MLP neurons of a small language model. Each row is named by its layer, matrix (up: input weights) and neuron, and shows model dimensions 208-335. Each number is 128 + 24 x the weight over its row's rms, rounded and kept within 0 to 255. Numbers have three digits each.
After each neuron's rows, "fires on" lists the tokens most often at its 100 highest values on Wikipedia text that the model never trained on.

L13.up2885:161101120109117133174130174157126148157098134131142113119112123158061123112151141128128122155141148073140140141128125134133151080116138129129158088146137135100128104076095115161115100116105131131109152124099136191109129102186135137095109108133105187090165133126123119128121112150140124114098098181149144152104142117121171098143106151097136107134125148109096134125080146150136103111114
fires on: "1", "-", "0", " the", " mid", " late"

L13.up479:118113182116152081124151121144138113104102121105122121135116114172136182164113172087135079115132119192127132165139123141110130110121161130133092106100111102129112112123154109153124119154105109126170146130141099081170129139085147085130166156122108108140118137133164099099125122103106159108100144118165090134133149116135130118153125139091157139136095134140114156137172111149146120128133
fires on: "\n"

L13.up1197:144089116176133182113126112133147122098098134134126121149123110152152119145128100103065102096157128162159098146140121120107114111175137141103149111125131137129073131132130123083105106116096087137104107124141126103169110116107092145098153141171138125176137129146178141083155099095134098115141146135078119135134125127128160136122148129100141152155095170105120129146154116114154109158094
fires on: ")", "\"", "\n", "'", " (", ","

L13.up305:124110130127118118146107097087163143148079160086128129092163134130114123105145111151124107113110169193068153102152117096125108137134135073134139110130124135124144114161107140126140134126131080141113107167138125149151134147159131119151149097075108167100123148132163130183152134133141136157089128109082086168138129137113143142145125126096134130118130148114177095149139125153116122123099
fires on: " is", " became", " become", " also", " was", " as"

L13.up613:136158096158159098103109128136128122127108098150120083163117099146114118153147150110131089138125150123105166137145125106122098110135126089192111104168122141117093125109124142166106166083095116127133146135093132125139125127196108135113158107138138086104108114107152135135106147147136076132197130167138144145134126136144113131179162124113137159131128155159106108115148141171143147134116
fires on: "\n", " "

L13.up299:135083106128128123129156144159114137142161143152149123134111134127118121127116139135128111078120107145125130157139083203109098141111134154173101102151108138096059114147137139122123135154132089134109145100134149147141163129151124088120136115119128093124127176150125127083151132127133160153166169113142113124112157143101118135158139136097162152101136130119139137126132105131095113123152
fires on: " ", " (", "\n"

L13.up355:157142146158131132098137112146105166139113100131195137148117132134109113115150121090133147129119142120161114128092132142096127113100124121109130158169112122109172127109112086136116136142119165112121143133148114126184119118128154131066088151087135089177165134124111125113127104108151153182135138114134127136152173138165153143126132084094143142125125083108106120156121127122185104140135
fires on: " a", "\n", "==", " \""

L13.up556:140146159133150123146150112134118156117141097098131149127152075153143145118120093139174124119147143130105131113120134132133152139110096142140119100129139149127085134129124107144122119116133186080147162109121127116161132145146117141171105156135135135104135145147128082126130148099164123131084120098145116118143129128153112169157078084141151077143137100094080113091121086096128118126102
fires on: "\n", "=="

L13.up193:075157161111152146106137127118098206179152155148144105107126086097143135147157116150149110147137099101106129138125133151130114117096168086127078143130128182114082139123142127144124178168136127181115081144145156126097133090132122108114145128133142101076099166121134150119106151108152161151063137188155119116086133107144125159140143137097192157138153148135105105149150106148113100145127
fires on: " ", ":", ",", "-", "1"

L13.up1343:160115117185144107197111141110117136132180130147103137123115125091100110103150119150147109113154124121151130114139127144111098144155106136174087102123132152130117089134133126140138129129126149157124157142117139084107137108089133128149118181123168144139153071140145139130116122119113144170119129172139076121101128107155157125119161159106106144098093127147138138113092127136117139158155
fires on: ".", "2", "0", "1", "3", "7"

L13.up2877:124128184123112120129097121115117141119130177149106089112144127160137183155141135089107153158121123162129178119153133121128145143127124097099137186162135139147104125121136100124126111159143140121164131178111123129125166111162142128106135144149091114086154095141136164058119107158152161101140148175207070127153116115147130098159136111105145134165134135133100194120153066122162086088123
fires on: "0", "9", "3", " as", "1"

L13.up2108:181154167156116111139134060130119105099127163184116105140120101094146126129136118108155106116147137109123121094125129139129115134137135161095140118148127127125128163125102115153154124135119148176072143160117159161161160132108144127126068117080138141195149123115135161159133106089093140083120142121155106128143118111165158116102145131130106153101161118106092105135147124153096124111114
fires on: " ", " \"", " ("

L13.up1553:157135154129129127110153121135109098139131137167132164160105127128087141143156137113118129145154129168136104138101149114111112143092106113126128140109121127166129098098169176141108094133121100134120147125183129093162181175131164144117144180141126057103141126143135135125138132152113108127145136126156149147122115119146117170078148092132111132110133154063123061149062135134121105126147
fires on: "==", "\n", "===", " Most", "est"

L13.up1388:132113092171130096126145070126169118132185156112143130150131069060173115145147121099123137144110127162147135114104139132117101112098161119134119129107123193133136103156088139170144093130131146095107113135102113134111180151166148136116145105095130130106083125118158138137139117137097132146162127167142120130131117144111106137125134146122124122091172109115123158141098119128158116124133
fires on: "\n", " \""

L13.up2794:095148112088119162159134082113131115121133114132104136161178121117118151086162142159100142112099184170055130144133102143125166109187111122121099111127112116097106120159126125121087198134124171163116112169111101161121146136097127126194155139128122137101147143174135101115106151141127167124144101104106110155088153134130107092172157101138138132133116108170114146110134164164150122122106
fires on: "==", " =="

L13.up2175:121126134141106124112167114146137096172117136128121103129130090150110099125097115137088164152106110105101072168174144118124120115113114162164130116174100127083121101119141107132185136129169105101141131164165171104154185166154135122151129118141107145122130111165107142131144117102142129101144167125153099092154120112113111145116124094137160110133145126143102143108125179167141112042082
fires on: " L", " ", " D", "L", "6", "-"

L13.up2249:139143201121158120150133125153143137130086135191159095138127146077125165130145130141093115116083148117099141130117146129093156105118144156113126125112111091172072110157125124121158117123108131136136149165126085144098132106123121122146120168117113104132136135086109156142102137115142105121152139118147117158111120183144116144131142096203096115091164115110130124125153160169113150126135
fires on: " ", "3", ".", "2", "4"

L13.up2229:144154172086136133167148119119119146171146133148121132120086149130140140178134123160178140139114143111141096180138116123141147155146132123167115131145165113118184130119132183128155134155172113127170161128131114173142151101136167147114149148130154123131112141118137137124155134134113096124141143090116137151132127111122090132137120179170106123112150138151125146121161097139109163136140
fires on: " to", " the", "P", " would"

L13.up2172:116119133112118073107123148125157100100143175140105158139128141143115172138178087116094079112097139135099135116170103104123122135089115101127108100105135100124118103088149136118127112162147189119087082174123152131156120149140132103118208118097137124141134129139110136149154096144140098078165108094105135134083147138134092126149133117107129112130137147130164195160164105156099138112126
fires on: "\n", "=="

L13.up1107:152153132107103108132143087120133138156145124105140123079097131159100133113130119096132136174138121144140109125106097154143178136140100099125178116113129123146136084127114135117153118081077168128107165139116150102125138153124167105138139108179106075161160110142117094110114098139123153129112121184069123172139126115116155183162127126122146152134107132132100140104166124122150119107148
fires on: " \"", " (", "\n"

L13.up638:144163162123081149076094130111095141128110101100149120079115115154117113149125132110100108154150113108117136109153149127116114148155138144080133179119136080133131099115136087162101130110106139168095099115127116145119083124121171062160152115138115115078136152134133107133151099132135099137092126126134124105113111157165113135148110125126142145121140191103093144154131159088162147094129
fires on: " |", ",", " -", " –", "ium", " as"

L13.up2560:126108122105136143130118160087097111143091155102127146124141094135149111159113103162139159213066131116123130169164132127152108129128092144089072138160109110094144124145106102150107123142098106148115164149092126166126135141138154150149095124121175133117060134147122173121110137122100161159146128105113082109135132130182136133132172139105115088111147111133126156131122096147126135102140
fires on: "0", " ", "9", "-", "2", "6"

L13.up2102:135134127119149141099081157153147142149166131106166113122141083138090143108118131106107135089154132130117143133108147164146178104155093145111162142118148143157145118076115123128130112146164161173122180115165129093142170089150098137129091112117126123144116137114201093126098122142141113095114144158159120136154123143142112128153117086144121156154081098083098160165124157171144112088152
fires on: " (", "\n", " \"", "1", "-"

L13.up2373:104177128111065144125155079119134118126116139152093141136137129153099108101099124118163084110082130133116128115160145175175127099146126148124052134105088115141117117151105125125138138124113102112151136157171124112090110145112088099105142109152161134148163145142159124091107169170154090112152101126120129119147112153154080165169149128074133170084122101175143090098142147135120166133130
fires on: "\n", "==", "0"

L13.up798:079148165144116139125149119128107155167126116142109125107133052118096144125128117104134121152104109128141172143142141121085100105128122089087150141106113088097124109125108120115156182153131153091131161144184152136126131147129104107116090143162145104107111127155137099161121073141136157135137094123149172135108151105121124100188157113098113145119102161106118149136131121149127119116134
fires on: "\n", " (", " \"", "-"

L13.up2925:099152148168098135109136133094112119110128117139150131131142125112090097104142117118115095122151081135153135115170105124119062174119143138145165121133110104120094117066120124097102062153120107115100130117112142127112150152121135156149104100109174136135135128100114131086113123138104114095162086136134139133117151154154120158159123130161130139175138089115160111132116123145113120154130
fires on: " a", "A", " A"

L13.up2473:150112190099165129148137108126120137147151106140111096101120140103125133131108129140133107120116098100130116137101102140132064151114121107150132147151172089107158129136097140116127102134113150143102148137155117109110108146120092138142094121114117133135090133050117103114159156080137123150127138105114111120101121133163165077090134117106163108117136153160151089168140125166128141114083
fires on: " |", ".", "°", "),", "3"

L13.up1176:128176121147111144119158136143120136147148112112148156140122108112188156159114119075109170145133139164155166106144101126122050139084153126140165155141129115105166151134135071137135137111096127146119095152123129101136116114118106117140158101175150128142119122124133148143151048097140132139114081153128143137132143149154115127179093144143139129142153157077120142155145113143179116107117
fires on: "\n", " \"", "/"

L13.up2938:138106096122061154163143132126083143137160129161124124115131152115111124141144121123201085153122114152159108162085136154125072119147136132101114137144127106142134110111128147118120118129122098119107150104119128118114121134092157163134132103152131137079152111163143155112090112109117144107136120137085122141117141168124137158163107137134103098125142145109134088091165090131124138102101
fires on: "0", "1", " of"

L13.up2236:166122179063128122151107091142129172109128136086117128153134128070106162132128110150113147081123155098132128096126147094123110173105108143141099114099102099164117165129124121109116152120129115111126142112128135099148127115152121167171147140103106118112100105127099123092136150126135086134147129137148095119079159135150146171057122142134112156140134069123109098110170141114077164148115
fires on: " |", "-", ":", ","

L13.up2836:161115145177127110126158111130140156131157184124133156155134106111138131156111147126114133153109103107192163145130119137108163134144152130124140137127122162122130127123123108137125095092147158118087179138084112115108192091131186110115140114138137100130136131152156115086112122134143135180129136144121123168118170124125108141149100165118106145118127132092092139131155110140117136140144
fires on: " \"", "\n", " (", " '"

L13.up1931:087091179137134104136137108131112146090126095081133153110162110111152121170122170098163153131111138155119118163113142157116128151125107113098097141091169133123161122092152158126109162121146136131122118149127157096132180159153121093131093114103123094136164085102155136163124113130154114111121143118121143101156135129128185120147181107128098103151120179081137128128177124127151148115135
fires on: " |", "-", ".", ":", " -", ","

L13.up1891:144120128193130137099118113090096109109112152116148087143132132104101117128121072133151118104119122143122096144126137174126103159119109092121168123119128144142109088205137103084134126102114104107198140118147110122112177136142132144101103131129119130134086105127148107147133133142111149137116167113142119137132131131151119092124097094119137124116139109078089124135114136165148142131090
fires on: " to", "\n", "==", " would", "-", " can"

L13.up124:111149163157158129177130106116181131130126137118136084155121124042132084096133131126146126103105136092154133151137093124095100181129115149171109181146122148117118140117141143110120108141125144117137140119095125163135138138160099113157131117157110156145116146144126111150115126127167134149087101124109133144166085140096105137106107129114126120114110102116085135139192138118099107130101
fires on: " |", "|", ":", ".", "',", ";"

L13.up1987:145143170126113125131142095060139147120088124109133110132102102092149113109093121134131119107106117115104176089116149074145178148084140123115084104125155136124138189118146101161123126090138148144107134144119139100151131113147117135159114114110127115130105125136103091111140149118117136120127069143148128141121131137152125127126102118131104098080131116121147128133146126117141140143095
fires on: ","

L13.up708:146108138149103158096110103167147075136142084144214151140102157138179147128145136106139113109138127158107128092145107096136171131153109130113142135134135170124108119138116112121151111107121129111059097170130098142157141147125154091108129160115142136145173160191132112128129153119123146100083126130090128152102119113159150110182134138163144132141099177116173096167124066137126094153148
fires on: " \"", "\n", " ("

L13.up597:148138156107131165193114171121140149122129128160107114162132154146136121155104133142134106149141094143120086122146154085111124174117112130115126143127119111158098128095108100129129146131146154116140147123145080165108102130146100110093131132131112129121149090180134135103140116147159136115123138074157130137105135129144160129126129137132125094114119141165135129165145111130158110072165
fires on: ".", "1", "2", "°", "3"

L13.up2972:117115121142097113165111120175115091112125104124115126130104147111131104115113103129139166130123150114139155131125114120157118148102130139113080131093161154115114120109110097131143121106135117111111126130112090143113127123150118131147133147176134088144129151151163135117091136144169157152120147128108089093075148110098155148091170161130097122109182106141124130174057138123110130115128
fires on: " ", "1", "5", "9", "3"

L13.up1842:171162104122063178140123079114110074100092133141135142107104129147082112144095067157155129149110121038137152121149122142140111111134124110156139152175115174142154097113156115129112154133157131124103146142120133156134150105155158096115079113121129126115120152134148140082162121143120126122165141125159147114143085116129106142143146122120140133144146143107079089172119187143107164101144
fires on: " in", "-", "7"

L13.up1720:152136109111124176142137156148101114127106117107131121152112165127143144165151078165122157096144090110161116090135133182135106130082124181085109155135130153109111114104163150127132144151140111098080132133160118126193119103146141139166104073127133150111152123099145168127188137161158105153112170156151154132108133107107115158085142130132083174178126126125168095131121152149115104125141
fires on: " was", " in", " died", "born", "7"

L13.up1577:110108160159129098143131111155133127091098160113131162152106141113176129145103100125121143163118103142136168137156115121146132163136141146155122125110143123096092172151109111167105102167109154113151105180123102122138187078129107132150114149111132144121121143133122139162132175119130114137124150122140174119118148126167107155130104190129116138118134138114129140180188103116187104136113
fires on: "\n", " (", " "

L13.up3020:100095133111045105127108132097129126159133131148122110101132142087143163104170106116170101126114100130136190149094113121128074141128115111118117131170141133126105140111119086108167143172138179112111108135139112162131116116115102072128131117128141126104112163108108114121110144139145131146127134146147119118141149108105122105102093128112148105125091119123135088137201112130151151134148
fires on: " |", " of", ":", ".", "',", " in"

L13.up3065:122152164152112115138106128126104152139098124080118131164104128126153117116139117085168122107145064123151137151098129168102090179124069108096153145128137121127118127107142127118153115143123130133096097094134093144122185146120124074123100094098132117137127158119148097123127117094140135163119106147176114123066120125115134120142158099129153102141111172086123140118058117110141132115129
fires on: " |", ".", " as", "1", " -"

L13.up2392:172109168138140087157135129143119137094128094124118142106106131143128108142100100151110132123130122149099112124142113133161123137152133162121119097125130122091115092123113158111126108142150083126092087121132194129148118123135143117132151117110153119086168117117139084138110100141113125098179102087114137130089107112154135122122165128121109114163133126141137136129129167101178124134123
fires on: "1", "–", "-", " |"

L13.up2109:132107092118112106098106110123110125146121117110172162105126130111154117121139108129107110174166133116130111121191091158113108127135098148090099135130099127113102103178086120139098108103089109182112137095092074114114151081124178120127147136179139170120146135143117137149147147118154149156125101093125123154117135170144107126140152109129114110102143150123115099097120112133146124108143
fires on: ",", " (", "1", " |", "."

L13.up314:128124184084109090171139123131140191121163125181150130143122141121119137128100154106103161111119111139118152114141155124142132194124157145125149105160127093137126197149108172096107103171155095158130123108124123135177124136092139139150146146101131144126097130119141101122149116117158165148115094139159119090126093123149148168127151124115114135110141133090094124158130075110145120164115
fires on: " and", ",", " an", "-", " or"

L13.up1849:120104129158130179118141144123125107154129161136151130130129170145126127155101115132111115118107134136116116176172123189134143131146140171110150141149128143154113174096105115103129127120133121095137136131127150127118153115153112082160168170117116113109143115082150102137117135135149169150135134133143122104114080117132128125129083135113118125133146176096078124108108133117123121146097
fires on: " ", "\n", " late"

L13.up605:165112117125111141113131148109140099102157129119137116135109125154166126143136129131101113137147117173150135137133117156194114147133126120132149100112121149138126142117151166132125095104111147133115111142156134129090125066117097109150122063143143145125120097137143124082098109086080160109143098140097159137111118142139137148080135147131182129137141125128131114103116162138146089122126
fires on: "\n", " l", "-"

L13.up830:147122141116126163157142127086128145143125157125086098151098120138115095138155153105142174139109101165126113122135128149160124122143166118081096122159106096127158125136106119094112127130093130072095130100121116186137104128123114123132116079142114111144126180115097155119099128137136148139155175127144142121170161108101109096127138149135085138128172129133141167114143139165110130119144
fires on: "1", "2", "8", "F", "0", "L"

L13.up2156:119109129140113126136143085123108163097159171154127151142153128115134099106134146117130170161109094140122132113129089129098086140165136108155148134103161096136144146132099112120112139117134099128112166133130136130156072103092128150130112128150118132110170139153103124130146112092134151103125166117143091136132153138062174094152130129153121128085123125141120148134122078113093129082119
fires on: "9", " the", "3", "1", "8", "2"

L13.up3023:138120153166128123110121101051127130138124150120130099132115133130097168101137156111123172125127123142143133109149151163129121130112106147137140080160114115172088145172084142130134132130127094128136136105154132124129170140110126111120134182155152132095146118115173121135100155173145107120117141103154112121143095119137145087145156160089151129156104138125105153140133096143120112121073
fires on: " \"", "\n"

L13.up2149:114091127119111116139121082146135167164141167165052135155123107096146126166140069164159139184102128129138142098101159124126146151110138111132121147176123086121172109149157121154103128119103116084084149132134168142090078163101102151130125105155127107116127157127112148111083093136094108141155084136113151111116092121140132158156157110126065146159083125112132123133137123142090120118114
fires on: ".", ":", "°", ",", "1"

L13.up2834:155125156138123158131143147063092154125120118103143094116109091128178109150153144114156134111125125168109124126101103137124139102148115169125107095117117144143097092124119122105116138150091126123123127108099125107119133156111116105095121121118130115162116113098118131140135131118155134136094101098134160131151120125144108117141123131148140121130146125083137098121128081161122127115110
fires on: " \"", "\n", " ("

L13.up2369:113091118133100116076101100093109146100133115137146103088128120170137153133121116052136121170155120141172140115078112112169130129142142148112103141138114144125134131112100113140111107111115185106125134158117170141096127140152127091119090086120092128152146181134101125144095125116126115134107117103134104145125165118117124160107086129130123098093146124147128158125138084142137133126119
fires on: "0", "2", " ", "4", "8", "6"

L13.up2892:116143186136128158126108131107125128131106128124126153099127087127108159122159104087125128138118133132156149071147180152074127126118123142085109118137171125173162110112133161113124149125114148138090129129154126124150080132118136110119115131126137113160143130116125121130134094133167167117192137108100117168161160116153143136120158112152159143152037148103110153107132128129159097133135
fires on: ")", ",", "),", "\""

L13.up1946:097149162132174125135158150127156087124125135148133152073094124149126109119135147097106127140170088148095120109119156141150140123142135123158092105144151138152143131180134149144084110142105116152142110111121155151133170172132131121124127119153125051138124095124139117153061089095156168135163128108133121142103103154072163143099092180121145108122154148106115111109186172061158121117129
fires on: " ", "0", "9", "1", " ("

L13.up697:117156150152100130108158144142109120149146142109156123116155125161116125158127099102094165169117115162121141166131128160119174127161085141114099106152127114123099142113118159128142079126137101121132139101138136110116119131141111150125135149125152143093137144095132115102130105136122114109154117083180121117111164134100147118142138104143131111146155125065133129125131124091132112090130
fires on: "1", " "

L13.up1930:093112132117129160089157190141146146156107162137138133105120193080167134161160125090099087179123128164109093128091132106088121149138159134184128152149139151102101118132099132132143144120151105119127129135147108154126137162123144109097098095114105114125167117132099120116102143164097146141125119143147118121108112141115147158133118139080142120127144160114128125129097119105105129130160
fires on: " (", "-", " the"

L13.up142:161146143126114110143108146118115088119137162122148129124119135114116100116151111167130146141126122119132125143150123159124185120081107113160124094163151143103106127108130145124062150123151151166119095174131152129111128133132123094114171161130148183078118139178131139127126123140137138153131110116121085118153112157151166119163126097110121104144180113141129118155159134129127154175129
fires on: "==", " ==", "\n", ","

L13.up6:147134157122146149223116105129151182120101078100122131085125104189100139125124125136130105097101120113143146140151161169152086131101133150194097089134132099121093150132094088137129137167113105116130143154133094124112105107136130156103143128150102123151159148149143154107145130130174177123115115120106111146124150111153150106123111126138125148157130138129100118106124121161127158171120
fires on: "\n", "==", " ", ".", "–"

L13.up2502:167120143118142131146079140089106106139112165106112146144137127140097085124141143123114111131128136130122164131120124142148148174133077084136139126175126119160151106122127121113120161167128128126101123121162068090150188129107141100131158173140150133132182094169128133125144126149132149141126128151129107126103132079174114135114125139123150155092144161107149144143163109170129135170148
fires on: "\n"

L13.up2719:097144153125121111127155116132148201124156133122147089110136100103119133103145156130163184111098169142118123116099128154123115106126127179120163104106128127102095099148138132116142093058105133108136126129110159144137129167139139146121140103127136101137105090093140144122109146177106140131134130116164131150127120111137108120134149100113105138127133168085152138157120117148115153111132
fires on: " \"", "\n", " (", " (\""

L13.up721:088128150120071162148174158114095121134137109168137139128168132079115117105129124107119110114119154106150148116133113161145121120111160140136144087112111062117134112108115106123099121130124136113125126143109131100102136115092111172135142131119208130120118090163123151148137121173100119151133112125121094136157122133124140128149125140119120179142099150149143120098163120138100137137101
fires on: ".", "0", "4", "1", "2"

L13.up1679:144086138082121157169101135163149114113087146160110131180109135167155160126098127073124145129106166101165145120102176129148159132122148136175184110145130103121110118111137140146090115138156127113111110122136153125141175134130112168095180120113118131098117111127092113114086116113172108127107123144104135119104068149142105125122164111124102134177120128161168116156127143141152140140077
fires on: " ", ":", "1", "–"

L13.up855:122120126147145129143165162150123194107153129158105121161100137123149104114129132178136146183114118145129114157130091106126114104109127148081134168146093093120133151164121101179130117131125145098157162138115151088129125114143141104113134120132100140150107159108096081173098148107126142109127126128129111146087154122061133110156143092121137140144135122115127167125143134150136125118124
fires on: "1", "0", "9", "2", "8", "6"

L13.up995:143130179131101146197131092097102131111085131113119144140154129109112133156136156111120157124104136144140114191169153152098107134096118116131122099096112095152140150157139131159141141115141124154127105115161098171126180137120118108099193128109144118119151135155140129158119148093180127157098126139155122102079159102149130131137101150141108112084117140073140163124158122169128142148120
fires on: "\n", " \""

L13.up1110:124121144134195101132117108101112126148092118133096137148074102140156139159084146084176131132157089149143105104082111160121141133152095142164151131144163110096119103136115114094195138148135130149137139116121097166139164144143124127129104126154125125161132116135087125091122106092100158137154146145116125121146129093125133113144117154122145141142105121067139152103131137119115127133145
fires on: " ", " to", " ("

L13.up3018:121155144135131136120110113108095128124118122087173128147108072107131168124118166096105177125127124175135173127124146141091149176127097134153118138121138144091180124085156109168118148148128148098107135129141147121142113187132156117133134095116154128146168093126143148108115114136139101088120133157101119171118156101139135140134153116087105081092134131116128136086136129121124140146114
fires on: " \"", " (", "\n"

L13.up630:154153152134133175109125126122133130119151150131128177132126108150133167121121104120149129138148133134114167127107135148153128123103147102107108152144133149142104150094163146139137130111118122109158137136140139102121169170125178114112127118119135109143121130111134136143116157140173128101166136090144054109142139135135097119068126154109115077118172123139125165119144135143138110135168
fires on: " (", " \"", ".", "/"

L13.up262:123170153140158153109113086091107158145133166096138110126133094192096127155103158144113149122176112137160138182163130169095144129080115197144141088145104159134111097160103141094085135132109124138093173131152128145146142147117111133164123112138135117146115106083138123137127168112170096086130110076113104150129097143133143132159107143093125084087105156136106124133099143130117141116133
fires on: "\n", "=="

L13.up1540:127204161097118122121117102163189106130075125099156140107163154134149093107122144129133111127095152137130134118125122113173136142099150101130082097122120142171100116116178112137139106148102140128085131148150120134117109172144172094098144162141135131112124119128127131150156124112136118107101120179152149118141169105128136063151120109094133125173144129091113135104130146127106157124150
fires on: "\n", " (", "9"

L13.up358:119134112142145157124140154137138131114152156125168134083133124134133154158131118104133112135112126135108155118160125166127141139151147165168117115198173109121150134109145129092126116151144137148128158163126142125101097172137117127117111126109143110119139088131166116125103148097121144139167137115129145127134129137142150122096102169131143144111174133117135137121188123084162117108168
fires on: " ", ".", "0", " ("

L13.up278:170133144127077130185118105156144101142164167144167112093164089147121099134096101124142107128092108146134147094127111133115157144116144139121141106125134116114128094117171114129176123112164116108161154136147122130174144110145124103117101130121133131152126150137153153080115136098115159133092147122109118078122131124147145092128108136119105157116143124118134088177101132123151130121163
fires on: " ", " by", " in", " By", " |", ","

L13.up2112:102159174181080100150123104131073107141130167151093108145140138136157149142116132136139126111124107120129134110114134141120168120081139148133126120177180124135084127121101137141107157159155130100107132144119148159085151151133083106108136160114132095091122137083175139158079112122124132128102116119100054141163058105158109150110117159126151142165146126055123120137098095152112147171125
fires on: " \"", " a", "-", "ly"

L13.up732:122119118144116123096136135113139148138117101108133135127149102135082159152112131161088130177114093126152158117117111137100109144154125118102166124156094133135084148151086133154098161138139141153102198159118136125140111136102150149135132148123164081142165067158127144138124150137131127133128136159143125155108137137122097079099128176058168109153118134120151101109160100125123129125117
fires on: "\n", "==", " =="

L13.up260:165130178125114136098134096081132105123172134100137118147085131143113111123109142120129089123138094093173130117175154105098095182156128151141163113133111158102159169156086123142102103169156148097095133135130078133127146127160202090162122150147113132102155121106108121101110138112099128127132146132120137099136110118094136121168160112138102135119134160085151145141101122134145143108121
fires on: "\n", " a", " |", " ", " \""

L13.up2117:118130135087156091128122115082124136139171109077147126153122112162108173109165101105091129104136128164105138138117124154100135103165080127081127146165122121162145111123122149117129133099092103144091108118123101133185133115120164119129091149117149126125155116114188112121125144121118113142146120146113134147091138119140109134091119106117096144079109148119116124098128096157123147138127
fires on: "\n"

L13.up2540:096093157134115131134099171141104168151116139131126168176127068098126132133125159117175129121119107080149094178131120137137181159106151116131150154134099143117118159121141183105151128126113113154120131111094123107124104120107150129213133143168138088044147136122126152122125134093146149118109135158102153111128155117121160132107117137112153172144131167139119126087126143142115109142161
fires on: " ", "–", "-", "0"

L13.up973:171102064145150107110138156134118085101179148152136135152122124114103115164073135144156138156124105114160123094177106130133134140129132136116093126079129140139134120120137153112124124151099090144145157158094154111136111116087137098115136071197127089157166160111153154109110130119166150110188119124105174081113141135134115133132126112107109134160154110140147125104121155131122109179112
fires on: "0", "6", "8", "7", "9", "5"

L13.up3012:169125105154108087068113110115120127123158157151121128096139146171078130125124092104131094141146168123157099122114099139119130134161092118163133124119093073141083101093083140126171097135147083159090109116098141120116115119143190162156127119119172140121090119107127123125124126113107111145122114125111124096124116111156118121133103101120112130176073112130135094153115110118138098098098
fires on: "\n", " —", "%", "0", "1"